Weights of a small GPT-style language model, trained from scratch on English Wikipedia.
Size: 9 layers, width 704, 11 heads of 64, MLP 2816 GELU, vocabulary 20632, 68.2M parameters.
Architecture: LayerNorm before each block, no position embeddings, tied embeddings, ALiBi.
Training: a variant of Muon for these matrices, 1272M tokens, 9705 steps.
MLP neurons of a small language model. Each row is named by its layer, matrix (up: input weights) and neuron, and shows model dimensions 330-457. Each number is 128 + 24 x the weight over its row's rms, rounded and kept within 0 to 255. Numbers have three digits each.
A block is one neuron, or neurons of one layer that tend to fire together. After each block is what it responds to, as a language model described it from the Wikipedia text at the highest values.

L2.up22:122146121118130090159159168187137088163130131112141146138136104175142119156118094143108164112159135159148132170193124106145100121134117129108151115157121089091073130124147097156110125129171120124106119159091136129138174099162169128137156140136147122139134138138104135097131118103136099116118115118155130140129170128131141145125114137134135187135083129111110130097169167120116154144131
L2.up507:112156108113117117121119122140111134119163109143112156116175132166135106129107082111099123148185191150143155124164127131116143099120105098143121141131137142130092123133134148161116137093114140160136155108103127125116119145118114105100094141113104158135121101140090129132134118191138123134145119155124128117113120126088098119135148115093124126122154147129122116061141125122132188097061
L2.up508:134108116098137102180132131158133133127100108083130121155103133108139111111141094159086121144152128141145108128165149140145114104143123149108132129127150107114136098155163113110094128090143140096145129162148149134156159106106152142168127078111102139107164125094099131125143147125098134117126119159088139126141174191123143102104092140135157109108136150129142171100130087100130101131137
L2.up655:136109109111167134144162149127121149139104098110144137165112123144127095130143075094120104114162155143161138118184145162158120127135134124115088071180132153080115123114159178116122139140116098152131110115118144132150169109137067170148096139131128121137175138130109122143150155130150112132065132092117114153138130133125126169166113123152152085104117115122134161068159136126132128156135
L2.up1124:106103154138145093143144182149107143106113110129126137095115133130150088114153087151094122158101127178135134124162124106151130089154149148151103125127119122112089110117134122141100143160155107132123146132134109169136115118125160093134106158116097154106174073118088109134172131114123149123116084110129162096161128123134120154078116094155108133109136179143156109135145156148139077069138
L2.up1654:137143135108154130166146169141155166098159155124101120114156139112116123140111129114128124090082126175105130131125157115104128108146149165140113076094102133140119109104102157126125170159092096191109103106087161135117149105124107142135107157106087160116139159102125105134116107094134125079123101141118127078140112126081124101108109156087148107152118200106143130121118087141130133116124
L2.up1665:110093082103135155137109100099155158050159115136108129131114100093111173134106137151167108149121163126089128133154141143168159120117196102126095127075157156137164122163103146161084153162136129145114132137087135129147138141114128061124117154125114095116150057146129084135119142124142152181151150141108159156163152139135131103103068125160134121155162127113125126120140138159140139146117
L2.up2070:154118136090157105151151113140125148115148138101130152127076122112108093134106132160123167131097126142152130161126152129111125141123154105155167133140127145092124136150170131149135075109129111134121140157147136128154136106102109108102145112151097159104144088124100105164151150134185155111123120126099141125129143144124114140104121139156118172130116146108124152123099134145116125096145
Elaboration or list openers

L2.up15:095136158154106143126117129095115121115142138129098114164121168092149135122131157125124150116100079131103129115135110101141121106135151169113125160147082113131125127088110141134091115122113097137159110140149155108109099133142095117104105124162150102131101149066099077125111085111112129101153149170156135112090114113105114151104152137108156114112151113162156146087138138153162110120130
L2.up187:142126121179136166093081193118151130121133133083132125130156117163099131137115120125129158095122123109118114104135142074111153135130144109149111151144145107129132094133135130092153122114120138144138125111147109142117096119132116108150108103167113114148122095086107120145129100136132118118154149156158116115128081145072153107105143105079118092149132149147148136116135148118142156101122
L2.up307:113127178142116096133100108096098126160132092127196109150130136160113134138122118109140129115149111160105174123140112145134121136166125152115090148148097086100144077154078148128126122178130149121164126077145129127097175146124136096072159147117101155130095115145131120135102155125113122106144106123150170125106112131171129141162105081074084103109134134122142143103142164124114138105125
L2.up468:113140149105097116125131102175117166130148132136122135124135082124132126124110164116137122127152156133101158164112109163117167129161103163109116141172116106089109131129100146133122111128104140120092081177134084100100133152166097130122160108131143092135100128115159127148123113080133098116128147147156143132126116117065129144111150145105135102116135087141138155049162116111158129132096
L2.up493:154133155092168154126151183164149147128142136146100097165106137105117143140121124095113161146131185102131100144087104133092119101117129170117134169112118132128128119109126109080124085095139108178142098127134121183138158123156123159126115183116139081124126123114136104153162094094128132106104060134109124092117128124136112107102115122143147094133139135133152142107136125120122124119081
L2.up891:128153157173098115154132130103120129137112126167135132099128166120132137131150155136094159134101091119104138083116128179124100122092106154113163142095130141156156124105119157097147096154143103132105099150129116152104115082144126148119148148132142091086132109100108118153152110077128110115145113159139100133098125146131089137125138121127121117126171127127141116141139146167167131102138
L2.up1849:146124146191158130154147149140154109131147125121124137148180112111109133148115126110119130134153109092096093146150136096114124170120147125170138134113098121129119135107145156105162127145157131150124104140129136109065115086121130093095133146178150151117124137122135122147144169097149135145086119165105123141129116136141133140137103111136151091128159082101137135141094115103176124131109
L2.up2699:118132121130158186128112124130145150121154107126134125100110149092125164182112178134084109124157104111095132125089152145128088122095120132117130156147104144127116129055151123140128128161111104124109115113145144147109122128158108133118111124156129113103177089118121144131124132081102119112134115126159141139123131146119132123150152107108092155154114135143141135131154123098147156140153
Surname start after first name

L6.up2596:130148107165134135131139119117153165166115118120072125102124120151135117178088137126097126106118123147117124106151099148130122167114107101124141127142110104178095103135121175115139120145125126108119137185156143106122113141172111126161129117165120127136117129103150123122162123130160170145136141120120113128137174122163131086112154181132154116145104105182157124138105165137129098077184
Opening quotes and parentheses

L6.up1362:128163136161118150072087138137096145106135110161114130139131105121163100156061126145145100156158110165113095129116095145151146086144082117148117119113121142111108126161123138102120162168117139133143070131103137123129106173119126080130178147130119173090149119066144163127131130105141142107121119133110165125157181136173133164124151098127083129169109118158084165159095095159167158125119
Word-initial capital letters

L3.up662:130127128134160137131134143134156154093133124152115140119157157159165114108152146077138124113163129122094123122165135107143131148178146111138137115120165179098138130144124178123121162126108120188116099092121114159135113179140142117096098153138104124103120121147164126097074158129110132134092123125120120147107100153144118110119182126126139135141150137151122140131135143136120157126075
L3.up700:119154133112166180100086089138118120102133133133109156102109114096142152155079109104102128080146136135113096153131120089177107091112115119092106169104119105167121129137086124141134081134102115090116047141061153159148145146102156170124134155109134127104044147130131120109150153087136129134121158110114137099139134155164164138119106116108112087118112163149141112092168128118149112138134
L3.up856:102125166108171114147128124155097153135146154124130119119124112137171115139149125152089127158077170151110112093133134120142110168104128128166111178098125131089099120134145086122168115135124131137122118120104101100128089144147120102099135085141104108141107132111170133141078117132080125126094105121115138168168097112154133130124174075111113141122115138139138106100161103116130133133141
L3.up1200:146132114142157136172078171116145135135115142122142156156143109127140138092096149133091154094145167130119136115101137120177139102164106134094126133180138157118167150092106122115179119144125136161148137130112120115110113110186109106116151125119161083123144130131128151132138136116139112118132132104115159202163170147130149116110133137108139110104115114079139121082148109111109127105057
L3.up1254:089130172175170121157142117136156165117106122125126136129130113111132143126144155111168188184141090159167166138148149146108127130144154144168098130081113172199104106141128118086166102160112109146139135135131152146119140152146123107118149124103126154137107109125127142116118118141130097149055142106109147112119121130110156141119138114151152107153098136117141127152148123131115130137103
L3.up1806:110090121108146152150127153130147162150143125125149110131086126134181118106090102164137119104106159126152115142125126141115113148137144109138106139162134098093084107125174156132132150151123130096114084120157138109112109193128099145103151111166124081104145103188114119104146133109111150157155119161157156095138126123110155133128144128111125130098146130117125135131144079122137146156118
L3.up2250:123151095122146139108115169212124118129102157132146138153152150120121118112096142067166152136084142117158127135161139139129138120109126142156111118137150150098096141140130167110137092123130043129172101141150125161132169170136138103111121113134134155109092129125160139130104136135116137123110134112097143122116121128175123133087135116117129092178157100076113154132142122169123136113155
L3.up2414:074069173107115122134171099096142142154148167105118108125134172123146138144119139162157141128089127149155139102104130134135119114134120109146104115151130134156121121117122174123139113119107149132133069098155115116178108131104163081157110164123122128153143122153126166124180136091119132108158114109140125097136168179131102148112145144119117129151087090106141121120138119121137192115076
Determiners opening noun phrases

L3.up428:146182153117154119136106127112119114141097104157123100092140147106131155116169140084161104124102127151131144089130118106122136107158153124143134077100127151131108124130108136082127118116115095094154057126108154098126145130132066160106095144160139131117184104118099087105099170110133053148143117101122125131111124035137133122132113143144132124125109112097125138150083071109122133132135
L3.up676:105147104113145106174136146130137091091115164086130119122093118110171110131131138098128168135129116120131109118098134118137112111110090109139156109132133162121126140077123113157161125130139109122156146106143115143144111130126100132123134114143122112105115100169162115120098142117147089133138159124180158123121121151120171173116112118164143154139144132098121141100121096122073120133122
L3.up1715:128099119136119119157130101131149141110143103121112155131088119132121092110158105126149111137143134171162149100116126110145121134159130136111104153172122152158106136116125101102117163106113106117162108129097135114115152144146138171136111097146144131169149114144110136146135166103146102102092151082166162142135123108130107115088147113132115118120138087127127107130130092099122172100156
L3.up1779:128133100153099134138152094150130127125150173115157134134116154157123104114175176125110134120124132153157105125167154113108141144107115096194127130139145097069123099118129128105133146107132131144060124122142132101110149161113143153096147087150128137139157109103121149145153139175154100136122130142114153097125140196119160144138141128123078126112099102139137157143139151101135102136149
L3.up1813:174125094133092129158130118139127134159158136156066137120163162141125127125163160143174103152186149100117134151088136145095150099124123119165084118099155098155166115137118107134155141120151073130159140111097088128110086178135113094120132097140102134102132126134129142134135166117138144118110159121118120114140123114135180144143153123173129155128125144105133098088080137147178117112118
L3.up2087:098133124132089132181165167140148122126116105163153163122145130166208109132135135151116076101117156109113146109164134128172157152126109141139101099141159181118123112170144099119125092101122116096169106127114112102120118111124149111166135125103110138097089100125159103093143074139158114091120142126110114118105143167173130080114101149110131112080129106105112132089118159155099126141063
L3.up2181:119150132163114123119125127109139151150131118100107103119132098125136125119176120095094113110117129078135109106098088113102161105165108135111069119129099144106126094117145099099125108063152121133111139138153151128102135124159130113121127154149147163101145116175116137120093121140116152160145131131134129110115131139118094143145126159157156167162138130118086106116079112120158148149082
L3.up2210:107131110137109137109114123116111129167122087139144136125131138150128155172148107107128084217150099137133141124111087128126105122071138136127138108128155131134155138074128091141057140115116103125157103120131153090124100153132140115090118142136138101117148145175133096142082116125129112097134114161102128120159117090159142149130106092175177139131118126158127155127105134120128116119135
Coordinating separators between items

L6.up1745:097113079162126127154155138125154141163103154149131134125123122152130113109163110112121147164125117103140110123089125108138151153141104132119166131119088126111150085107128148105121117132147123169150113093110102085117166099114132077126157142147144157116123136176159146159098122175102159076176137133098162111141144096149131108161132080128157079126123092085132134142122108131139112148131
Clause boundary after noun phrases

L3.up883:143142134148118161143161183099125134161157153120143134146163127152124142180112147080135131131139119109145161148136099104091110109138136164093096160115088160121093137139109135108108114124166120111161115126138114137176125096107107092111152159145173109126121116136114104114130112083098138109139145177155176141133080128087088122141101078125117113098172084106136133108150159147148125126105
L3.up939:128148114129134093112121134105096094124112081103149104140126132208115073146110101131104101202108139137086143128123159131115107142124082143076076156156137108138152146118127137150155110124110128136153125146153147136123114125085080178107113118147139107123104128106102100127140114135112140110174164121124179156152088109107133119176141124110140143161167138095091145143114089120137126124120
L3.up1271:133087151165138165124137171109132121183128198116138140120170129158120166132128119079137112150148133105133135132157121112119127085120151170151128129106110138143147120114141129117084126161119114141133118156111103090107114162152100107115136104162089106096110131138134128091080095113105074104160123140141151118103097110096106138139123091111139171137130113142127132113146123148141093118148
L3.up1758:167125133122134150126132123107149078153155080123172068133129117128185116120143111118154123139103136107116120171126111145152077124118102139134146115150074135146124140141144150141099100137124099152086125175153112163134091143152148140111079128150150133126152165092100091141140150135128184112121133144121111156129150123130090105142132132161130119130148121166112125125104077106106137082123
L3.up1793:128106126123150122114153172153172138157097113127137151162127128147113099164084145086132121144142099100145134140125089055163109124120130139134120128127114140138155138160114141164141110137127116140133121149147128148124113140157114116101162182145157144148115093068112140127083123155127166108156144134148150092108091103142111132101101084133116110109161076138157089070140151145131119077115
L3.up2065:137120117134136133142094109129089149138147168119109106088132166120156117119150150114105102154166127121124111111158124148122138143149144145078121095149150126103089168134143118118116118151117126151143122128138172122090101131147108156133149105106118152052118078119140143127112123095109070139130161098119157128127136102136091097150101117103148151147128115124123132191097127062153154095117
L3.up2264:121121120146170159175144136120136100091161187165131187145104133146093143112127131125147109109116148123112099112129097102135127142117128150134141108151161140118124106151140158167114131115119125164167096136135136136118148116130129104140112146131114136101158134106130133109141139111172151100137111110100146112124126120155150070142123134139138140124153100126130091122118128151135151150134
L3.up2717:136108114139117116156136133115141134131137157123122127119121085168113149136160161098160102156115189148107146168135092148162139160137122090122151115125125152138118128130118140113105105122136149122135092086131142158123084159139130144106127087123131158075125131119079133110154135160126167086125154142113142149133124110118124114148155089127148151093092175135136100156082141102131145143117
Capital initial of surnames

L2.up418:177128152152085136107110117151141141128075124168176139121130148194139129167181163100141118134187151132129088132158139144105135140143105144177130151156115166146137136169175165124099198093133144146158142117142157181118124155147149098145162122129148082131118121130115174121142140084121146157166138098115104159111133161144147120101146140105125106115138109125113131156065136141097127132073
L2.up825:121117145140123133122117139168165099167156107071177091107083110149158146123168147117158084132148093140181146106122137117123146113118153153108147089113085115134066140110121148127100145121097120094122132111128140110085161163161129149128168156167169099160114089119137147127103118111160121124140108108130149109153105087108127157084118157126159108150128115131103128132162115146153141157135
L2.up845:137157114186148137106107109144143126112125123121166111134143108108131169115094136136113163108140115125140070117155126134128122140152132155102124139114093149109139122121130132118141122164146114082166094131122140119127134156084131155146140092141145098124163118133153161111140094148129148152165123097140141162121127133151195147118123113093112183170144147131189127136083126128109172128126
L2.up1240:141143125115133177108099111137172132107145131147162144145138147114114144111157121102152131157149145134130138104123095132141122136111132121095157132119145151202117105154130085096116114147150145112137143093171142140110092139109134146177170130170137092138124133145159090154110178130134138099145130132145156178126109148131092114125074115138117100101134129123118112136134157126103113144091
L2.up1524:163148145092137142138127115101146109148138111150137147126085119096097132127181092157105150117112152107132151116160137124155064126095147089136135144086150107126146129132113126086138146079132111144131108151124109125089116135131146110128131139157111115122116132100122078127117151172155106117118104132105139120147139153155129111099146138098094149092096139122122142135129135167080164124077
L2.up1908:125124120156147133100095108105135174143113125134125135079161127124160133111153164125145105163117131117164137121140131102111137126119100130161121176113108115140105077137099137130178149138149141125126073112135122105137147147116114128138123111135190087123145128146135146153123144122137117199108131097127140141104144145147125113118113149126128099164130119122101134162118132123128120123118
L2.up2433:105091089157148079128114138124118142138147158147115150157120127138134067138143175119152137107154119151094127137130087137126129154114084096152117145174164186136151113101096086122108105126143164113132101156139145163076117073154129139062115118138153116164120181104121181120101159075148098157103139151152104122112150122111098105141096151138102129101117154077128130132103155108138143108117
L2.up2794:106112083150150147093147171138118161156155160098152160133132087146125131134159122138125099165160108103145087133147133147160148112197150103127157130092166101143146117156156145095109146063134079130140100136144154102134131143122103143107112162138125163112134160103120142136104193151137085169147102109106083168102139147115118119112121112114148133122104136083112123079105149128139137147102
Coordinators and column separators